{"n_layer": 8, "d_model": 384, "n_head": 4, "n_kv_head": 4, "head_dim": 96, "d_mlp": 1536, "vocab_size": 8192, "activation": "tanh_gelu", "norm": "layernorm", "norm_place": "pre", "norm_eps": 1e-05, "positions": "learned", "qk_norm": false, "attn_scale": 0.102, "bias": "all", "tie_embeddings": false, "parallel_block": false, "init": "normal", "init_std_qkv": 0.0194, "init_std_o": 0.00484, "init_std_up": 0.0194, "init_std_down": 0.00484, "init_out_by_depth": true, "optimizer": "adamw", "lr": 0.00056, "lr_mult_o": 0.932, "beta1": 0.9, "beta2": 0.99, "lr_head": 0.00532, "grad_clip": 2.0, "warmup_steps": 581, "schedule": "wsd", "decay_fraction": 0.76, "decay_shape": "linear", "final_lr_fraction": 0.1, "batch_tokens": [32768, 65536, 131072], "seq_len": 256, "doc_mask": true, "z_loss": 0.0001, "train_tokens": 727600000, "steps": 10837, "dataset": "wikipedia_en"}
MLP neurons of a small language model. Each row is named by its layer, matrix (up: input weights; down: output weights) and neuron, and shows model dimensions 192-319. Each number is 128 + 24 x the weight over its row's rms, rounded and kept within 0 to 255. Numbers have three digits each.
After each neuron's rows, "fires in" lists the words (lower case) most often at its 100 highest values on Wikipedia text that the model never trained on.

L3.up976:108103118134106120114072099112170117098141078110133137120153133125128176106097140114117158083158127089121126102123143104073099118109094112134137151055146118086135112154124140138151152131126126147100143117104122124133092144112084136114166157135120150115132139150126176133141135174110108146158144174142101132153142144093126076111148132137136147087135120125165098120131149145126155135162
L3.down976:169162097123126143139122106131099141131117144143116106175166119116114081140107098106150148171104112132153163141133135145135123117133083142143161138138124108151081173094137112099105132157105136128167143102117128130126131110158144094115112118159141095143140171137118119105116131141122108118110111177138122162135127151123111120123121101145111147133112161107143129096142108157130176114115
fires in: "the", "s", "japanese"

L3.up699:167137133100151141168102119106125101151130137118135106138130124093094156142120122148149107132149129136168122125115107106059171086154137160129114184136108133149121144108133160149122178109091108126119111107140206167145112108164112122078111122137124136064138128126135121141118157103123107134136088139114128093147158112136124136144138124109140140148112126120112124097134146114125166166107
L3.down699:112111140117150153137154095176132090110144155136138121143156182068117127118135162136138102128167120112150134188141158132143123134098138155145129147130104153108184141142111172128165128134114120112088149134105112110084146144126136119121112130135120087117135117111162137115104119140163135150136125141118124120117127120132178130154089095136133134148106131123153091116156112119128172144156
fires in: "as", "called", "known", "is"

L3.up1520:131147189117173110155127093156157111121134129112121139113123148131118109115086112108126122108140132175105111127109127096115122106111133136116121149168121149142099168140145110098122133118134135155117120133112186099132132103163111134133134115120123086112106122136118088139112141101143111102094086173092133132125144127188162126123133133121111171118114141092164206103111131057133149135103
L3.down1520:129112118096137097118082159137148136124144116130135081105106104124137138113100127153091139117122130139116120158121108153120126084110124167129160120154087155120115127135131124131150149169156138093171168122196119111136118121098202135143132158126165109114160069107091080107106125133091102140144161121129129129109104153151138145105134149121181166091133157104147112101163112145133105161105
fires in: "an"

L3.up776:096166174119125175136127146099153102091110120154135126102125155123133131136154133170136139086070088138095095121183144121106155163134134116125122146089187093121089116145131099140121151128140142170124107106131129111136149148132169165089117144125159150110122098104127127096096141154139096142147148093107137113130142129095126135128169137103143120186124130107138133128087182128128147112132
L3.down776:149120119111120093146134089124159149127137122148145133167138113128099109134160186120132116115122138128134122104103105146203124111149138147118105114138112150128136140142104131056101075121111100094131099136118153107132115135096077117125125097136125137122137115159140135094145130123132140146162095098141114112191114128157107079127109139114116158107127139101085113134182126133161086154139
fires in: "s", "from", "to", "with"

L3.up854:146150172128113084167136103125098164125102114115127129140154198071109098144083141129083162130145146118131118109125170142108105144096142134156134106132175080125154139089153152106097114179120145148134176142125127101113135103136136088153094128129180093140108144115121129097130121121142156094090113137130161123138097122147129115113185083121107123107097126070139114120142129127118124145120
L3.down854:124115124131103132104096120129131130122142136134082131123153114154124126113134150126121101147106108152114119155181133112130131122145129112125161164126130115129122154138111123122122128102124137134108139128151114132125103134148137144153149102120091115118130109140091130135138131103134131135128112113165150149127114124141152124137112112134113104132174155147137148136134127131128124153124
fires in: "on", "of", "in", "off", "attended"

L3.up104:152088164107146125121090116138145093146119170131129116137123155143160118135121128136098127126145121084131130057124128152097070114112131152128090132130103118144107149116093123136119123121105128115106141171137137115127135118139128137164090129112176142104144096116095129119122114129089116124115118159138163134096123142109137146194137119098105131149120124117086130114095136129097092127149
L3.down104:119151119169118135110129130135149134111172069165120126139108102134139110151140141112110114078123118116143144136149160096162169149161138168138114091143114115112162153126168126138128128138183127141131115133073143126110130097161078135124176111125104104090126133110182128115113135125112121131141160078098095148169120164178134100093136150119128144121125146113122115109154112138111139124116
fires in: "had", "have", "of", "there", "late"

L3.up1088:113161182129126097130110159153101138139144128116114102104110118114105125096115124130115136122143159087125114064059149132125094128125100124156146174172111128159101161118149137125094113123092157145133071094135135092165108085155128132116166147107132140130107155108115095074133126138050138128176096127109157132123088130160158155134125143142189161166109115067125135084145153124144166109134
L3.down1088:111132158150113101128118129074163124163112118121112166111113064134138170142119125199108078149119136081122171151169112119089160092130106107139130137088159103142137159072071143131100120129129140137170143134111089158123153164119153146123116137121115138113112135142091097108149120141112161127144102147136153134123148158097151126147136153171108128115147117148073188097168123127115083166142
fires in: "of", "for", "in"

L3.up95:094100144146127096172069155121119101146130105095109136111143115134137114138093126144123122141118155059121151130148118134079119124097144142155126107107136094079104104149155134105128147132153154142111127102155110131133147093122148065121076131114105140090147154144131155134145144118143087129173145109153154125143141183074158117113176137128122142129117109146138117129091156125139109166174
L3.down95:082141141158087104145160099160095127132136132131115113113125169111141125124134146138107096096119135135114119131136098123164109129077140101132113126122141138137195096149129145111121096088142149144156131125082138138145113131114117167126097110139133144108103178083135099149118133147106075089120171135120126136138127137105127087127151132157089120111104123099141149101132125159106111100188
fires in: "the", "of", "from"

L3.up1019:125143153105102130149129128126154106137110116106096067133107147109102121115105148157184111136118175080119102116144143130060146086167134141130126150121131092158104130152137086111102154074125135093147131124153153097153096111121135108123093106106108118124148168132100161132073133097094118141130170146140142120129155164148144185116166119116160137112135115101187132156106137121146105172122
L3.down1019:150156145133106111121148117130122119131133114114143144129128156125124119131140110133135116147098111151112157092120127121130120128126080121126133121102124138104150126114155183126122116169093134162128126148100108130173161124160096122143101123124139134138078135144116134116140126177156101127126092133155174141155101129097133137127087151157123137065083141085119111096079142148130121083130
fires in: "which", "both", "also"

L3.up672:127129095123122139169118123072152146122130074116176093172118072088148137118129122156092144096149131151104135129177156098079150110130103120149135101109140096098097170116099121125139130080110125115162183136128161154168116154104121131101138107125132134125153117046131126154083110125144140143102112132167121100146153104131113119167133090132144155076140131118145105170120117106138123151112
L3.down672:126136138160109106094110135144132136123120123110131131118131136188151167104139169126127091093152153079159118132115147119189149119107153092154077103150143120139154083114130145121108104112153100138118115120104125163145159112101127133117120124138122172141090132129134128152140105137108116112174148100107140183115111170096165113147133145131107124135121138088106117091129148121132130084116
fires in: "has", "he", "the", "also", "it", "i"

L3.up356:139169156112133117146098132147149154155138125119106101096127133119122120109119153132128114140166130154123134173154163161113126134123169110156134161079169107153124142145143144101141150110093113155124161130161154167112150109131153090144149069109129091125128124126122159132150124147113150085103118173074123130136133150162147119149116145118107180139104126086108108099123118096148136142106
L3.down356:119144129157140072158130118123131119137131119129121136154126149105134106142140114095100125127143129129106139111121118103123095157127082153131163130095121112118116113137115159123085144106146122141139104113133130092134085132138105115136113140122136112167130158117157124129147148152126140172165106112146133114118121115117122139114101143119122173125133148107133168145158113116136111145131
fires in: "had", "has", "have", "having", "ve"

L3.up1042:154147151105146102179120116122128143126154089100143113152126156149134114125101121149084106154124166125118139134100127112132139132123161133096121104131137118060126113137100101171178119168184131158134127122129152128138156138101172156136116173123141148138077158095163154108126123127137111108087139115138135138112115169143161137117136145145127120080132163138154169117088118096100149183133
L3.down1042:119100108127108128151148143126103111113146134088144111127116105139141127075181092171107102086098080093122159102127119158133100170115127144168123093131108122159151142131125193103118100100124139123119158077117094138118119150139112183136110127160104133148145116101134101134153122176160153101131150112118120185144086127115165101115113149192127145101116103125101120114113162186139098145139
fires in: "an", "and", "of", "the", "in"

L3.up1453:124125133112096139142107112089139113148138116100123149117142168108099113143079150129154066109125131070130153135125141056092122153091146135098135126089132108120133128152136111178103097135153117120145120130135121086108154124137143123107123117120129175098151131134164150084128143148137153164115130170124133162160121112154135139136124106152137127151109135072110166123111152118130173160152
L3.down1453:145095139154117156145138167147130136162130100124130133146137147160119105121150107147122135096124155136144126135156159134158109176141111115145155127136118123127219080157130065174101128090164107128123107129128088101137125093132143153129176163154139102132056127121128108108145104126118169153112137156133125114153082141085111146126178132157127118094140092131094162149120113171084093132143
fires in: "from", "to", "of", "than", "until", "since"

L3.up1391:145108164140158094160082133132136117108088100095131142116114127075148141118081195123131141148118105123142106135143136166101137135112122150165128146106150074131125154166140090119124082159126109107146136125091144147091145140140100133105102093149129165146157145102131200130164128141096166158153124134093150090167151114122160122119146069110121155130092147061147134094099163138117133105114
L3.down1391:087125158153092133145138125125105101155145143156119097149151108135141127156161107095082132134138142157111111071121121144143109155157110167140132087099116104160152115130168120103107148087125152147118147157112155115070091153157130130135114133132109116151122150144125150113099126114139134107104104116137118146154121152119097091148106128127078163090091095128127171150145098112123149115119
fires in: "on", "by", "of", "to", "under"

L3.up1420:112086150150151149114103145146148089166142125099105149103150155111138170080076119120170083129107146110154112121097169128120104130127157167145136128102152125164117158135116101102115147126160076082090144103141141164100154132147175124122106168129103148141122139142145103134121118116083102107146087141156105106158139150136120144136163075098093141151087166138140128092121168126148160116144
L3.down1420:153081131164171171125119125105159150155127103088155163091120132135140143174115103102105125125135127142169115119139175120143140151102136119102122144109162108133126107120128164148112114121153142137128109150141106104144122136121138200129151157145128110157141133131119144139136095113195120108154093118131139117117125144093113091129130123167150143082113168089131113115125121150089148133124
fires in: "of", "without", "by"

L3.up979:120135144106101103125116143095139133141148117090128116121111106142135136102113132139116111054134135115144094106095131097129106111124139133119137109128130162093135153191149103107091124133144149152108129140098147127142153135114163097119105174107136161139138141144139175093109156133110125138172095117142131128154145132110141138136169096141094135131106115083140151114087143095133147171127
L3.down979:158127100138159107136162104153154115132124107141122120168113141141115179152113108127076092136130102115148131133122126153155135184153123120131116157107149093161159129128111126131119121103146109117119148127109102123127122115124111162139120142143111132088110150139109078160189096132121135124112158161103150147079068168109126139142119139206149150075139112113104184079124149151161117133112
fires in: "of", "and", "the", "not", "its", "their"

L3.up1374:138097120079124150154122149111144104108160099139119115058121102149149127116111168171156120136120138096121130100154146123131146152203122158146133124130185106140139153177125157107154070109125062161086167129137161129106124087132121135130153079112123111144130132135094165122062146123123191101102136124098114096156149136103136123117132126073107167107118167126103107138084096125137132117135
L3.down1374:112182084166113088128115105122131168127129110121139147109110102132095133102141107108117104143144142146106116117143141133124164128133121132114129110182153116112131137126132155096099157133123107133133128123131125133123133115103125131129146128132117168108122126117152115131126138123115154160108119105123120122103132134129128108148151132084156134123162135115108120188157083156127136149080
fires in: "to", "began", "and", "up", "while"

L3.up1467:124088152142103082152138134094117147134085118105097140115127137140132098126151140130127133148127111090117100160172173154106137165146114152125132137137138097105128184164127116088176076134094084161081107123108140137099138080141161139125128139118126082158147147097107164141091164135106148156156129126119124135156164174135168124108139158080133124119116166087121169111141115113129154137101
L3.down1467:120162120100113061087101120101099119100167105119153124100135153168090144099142126137159145106144146162130125149160127117175147127112165135130123176087137100130187088117096100089149130114125156085105136123126104087121154146141133096103159114127170086128111168156133169157152142161128078072119149112134119125118112142100113140084159168128126122178134131109123151131142131109149129171102
fires in: "to", "his", "4"

L3.up1027:146103158083123146154124113151078138099136094118099085133112136175120104109097169160118112113145142135129115105153128125142168158160104116123148110133135128070116166103136090178131101096123136115105129145108137110128107127130153111124141155106130110102127086154136118136096122120125141144121143124097130130128156152118140146103171087136142123135177156115144195160111135136108133162103
L3.down1027:139133120124121139146156159136132100134121132116165158135138163170112132158164108171124154140091112148114141162114125133076138102130110145122111153135099139170098126165146177084145114156124130079112111083140105133135148107132107125105092088137118141165134138090108081091153120170143143129120122107105118136136092141100133112108101149104163115084092079089131073126129105169113121128103
fires in: "to", "not"

L3.up1494:047127091103122161153134105141127100155116131116106091135114101108115153096124091130112126121099146128128166112135131096149106143164147132156132163152160161114122135133145142122130133126132121111123103131094129141165077099110123116103138134109120101153115134160138119114108101095136145106141126188133160121129127139096139167109147091109135143127079163136147119173128105121161126143110
L3.down1494:138104127126150139096150147167133101120137133101097121108125141124081150143156138152110097153133124107128090141134133122148108141126115075089135140105134056136118127186101137153133133147174110092124124185127170102128109172082086110127101124123172153121128106112119131120132114086177104121091151157109173125098110139098160124181133175118112100087164084115128131091144124136129151167146
fires in: "of", "as", "was", "is", "be", "been"

L3.up1025:099153097104118159168132117136094082102167109121147122125134141113103116154108113077111130126102117145125154119151165115116119149106132135109115122152152129155124146132119177121175146116113128159141158139113146128173137136147140101115155103144140106071127086146137108071163182114114141106126100138153122097158114117097123092146131068057129182112120115138096116119117090134156147133129
L3.down1025:195148141112145086110166144106144129159141108152152098118150110141127113134114096160150112124137175160144132142111147095142103095153107169101132108120155144136092138082119129158118098157131119149126067112119102119175102127113132160145151116111121160129090109110101111134123118162106148132091108094125140106136142101153095150159096101194167110133111139138113170134133124133129099147120
fires in: "on", "released", "went", "first", "in", "was"

L3.up1204:119083107097135098117114131139166125111194093127116156148120139123101130140154129142150096102156147114109143124165149104127159143116147120152124089110146103135068137093124118143120151114143114146072167137179080085125143079115147104113135144110123109105145099140120116091111125118138127138116120095188170135163113119105148154148140092139131143142135121117132139115158120148144141167178
L3.down1204:114110142112129126150164127122108177149117107151151142113151102135167091142187161124103134124125117114078115122153132111153085092111164153128129177144119127137086103114124066157176111103087153098137155133138120146113137144131140161122145132132103086134101158123178127129138160085149166130101129073144096158108129139109128127152183119141135176091139130118105142142136130140103125132126
fires in: "were", "on", "are", "was", "the", "19"

L3.up103:106147126162151130131132155093147120139102154156150107128165137101133155153073133095129101116134117086107192175149163091133105146124140156148145125087160093133127174091108093086114093150125089124116138104122090098136136076150140097183091137142142147118098121150130119087116108116123119129127094153115150139121096146151107134124172093150133130125111179118116161089140144127114128134141
L3.down103:130078119120136161125163125137164165128126142110102145153089167114111114100145126146146137085104117145136110109153072151113118114151138133073130135167151117122116095149123119189126164116125133138092108117135141153166133164095139150068168115170116120151107150142125173131146138108127137178157143092150114129153136109127105095122098131128097109138121126136140115169109102143121126123162
fires in: "of", "with", "yunho", "in", "sir"

L3.up111:133125117133123121160155114145092146118118134123116146080126123095102148131102187130167133115113147138123123115139152114077115095111135173118133069139127093135099107106118153115170131145100095164120148155142141113086137130113107086108146126118127109101183149124174172089108159134095125104165164138129106133149167154131161085141154132148144158136148095123107142138110134144126148153185
L3.down111:161124090174114139094163126152137100139157153107111081121124145167157149119149123110130118124101116144137125136145127122178125128117128142152122145138155117128158088147127098129155148105128092133101138146135168135132136101170142133099131143144133139106111100135140143128105138117121128117081158147111174137100109153130125145116109147255096097139133107092118129101129151138071126122154
fires in: "same", "their", "these", "this", "different", "similar"

L3.up943:132139160175098105160151071103159117145157113092126166109136148124134187095124123091118121135094176175134153160121156161091123164132109124140124151129120112110149109095148101138104146093128137118118079144106107153154099091093134120132112147120112175157101156102143131104125115097169131150133141147128140060159123136133105114126138140121199130109131144089160207144134105122123141169139
L3.down943:150175122104095123116135133121108105102098164156135108139112143107140132098131137118126134128117160142090141105118122144125127121092155097161151135102150170120118130149117116125163121143117110098122126123154150144114112151128123103095122107136120139116126098178125166135148142115122150091107183132135155087113117106122096124100125136128148106146119122169128117126148152141158111158136
fires in: "of", "is", "was", "he", "it"